Weights of a small transformer language model.
Training: a variant of Adam for these matrices, 8440 steps.
MLP neurons of a small language model. Each row is named by its layer, matrix (down: output weights) and neuron, and shows model dimensions 432-495. Each number is 128 + 32 x the weight over its row's rms, rounded and kept within 0 to 255.
Before each neuron's rows, "raises" lists the tokens whose logits its output raises most directly, leaving later layers aside.

raises: "ration", "ral", "ric", "ria", "rian"
L4.down776 [121 120 158 167 211  64  87 212 151 196 120  98  97 115 107 119 103 119 161 108 135 140  93 131 136 107  66 160 152 134  67 141 132 139 125 101 134  82 135 106 103 141 135 141 110 171  60  61 155 126 150  58 193 176 166 101 116  95 101 173  88 135 202 127]

raises: "ument", "ids", "hip", "id", "omer"
L4.down1419 [140 161 150 146 134 163  75 133 134 109 101 104 177 112 137  72 172 135 134  69 163 181 114 108  76 177 133 135 114 125 142 121 133  89  97 104  92 132  86 143 114 136 112 138 144 118  94 129 154  95 150 146 169 179 138 156 104 153 183 131 129 131 197 144]

raises: " among", " widely", "ized", " towards", "ised"
L4.down282 [100 122 146  92 109  85  66  91 102 164 146  62  76 219 166 131 127 149  63 152 198  94 143 111 161 154  92  98 158 112 115 128 145 152 105 111 126 120 145 129  90 116 121 116 106  86 122 102 144 133 159 189 131 152 140 108  98 153 112 162 125 134  87 133]

raises: "yn", "ores", "ore", "rom", "or"
L4.down709 [141 115 106 192  66  82 152 125 124 187 102 103 123 152  96 137 154  98 124  81 154 172  66 172 133 139  91 159 132 130 117  88  68 170 153 129 105  55 153 131 126 114  97 141 152  91 115  86 115 136 173 155 119 122 105 133 135 115 156 169 166 143 119 138]

raises: "se", "ities", "ially", "ists", "ity"
L4.down999 [126 107 105 170 169  88  94 155 119 143 125 124 149 148 148  79 127 169 133 117 145 150 123 114 178 148 125  82 156 141 164  69 107 180  95 112 141 133 124 175 109 183 173 132 140 122  88 140 154  79 114 109 127 148 129 116 175 187 123 181 125 154 178 138]

raises: "able", "man", "istry", "ality", "ake"
L4.down895 [105 169 130 148 179 125 136  82  66 126 188 148  83 145  95 140 125 144 106 163 127 175 131 208  78 112 126 135 118 123 149 161 136 184 140  79 135  81 181 178 165  76 149 154 131 171  74 133 154  98  80 139  89 152 118 137  68 115 130  99 127 173 136 151]

raises: "om", "ob", "duct", "ology", "osp"
L4.down2518 [112 136  84 109 150 173 166 119 146 139 110 135 126 131  97 173 133 123  98 116 129 110 108 109  72 162 128 101 159  45 147 188  77 135 118 172 139 150  61 166 131  76 120 122 150 148 135  91 125  87  93 145 179 155 116 129 140 156 111 162  93 105 126 138]

raises: "y", "c", "place", "ing", "ying"
L4.down856 [123 157 151  99 125 163 154 134  83 134 133 159 110 118 188  91 129 169 138 130  85 182  81 144  68 117  78 124 160 152 207 148 127 111 115 152 115 144 123 136 154  86 136 146  98 123 139  99 184 151 153 162 120 136 157 115 198 175  75 169 110  76 132  81]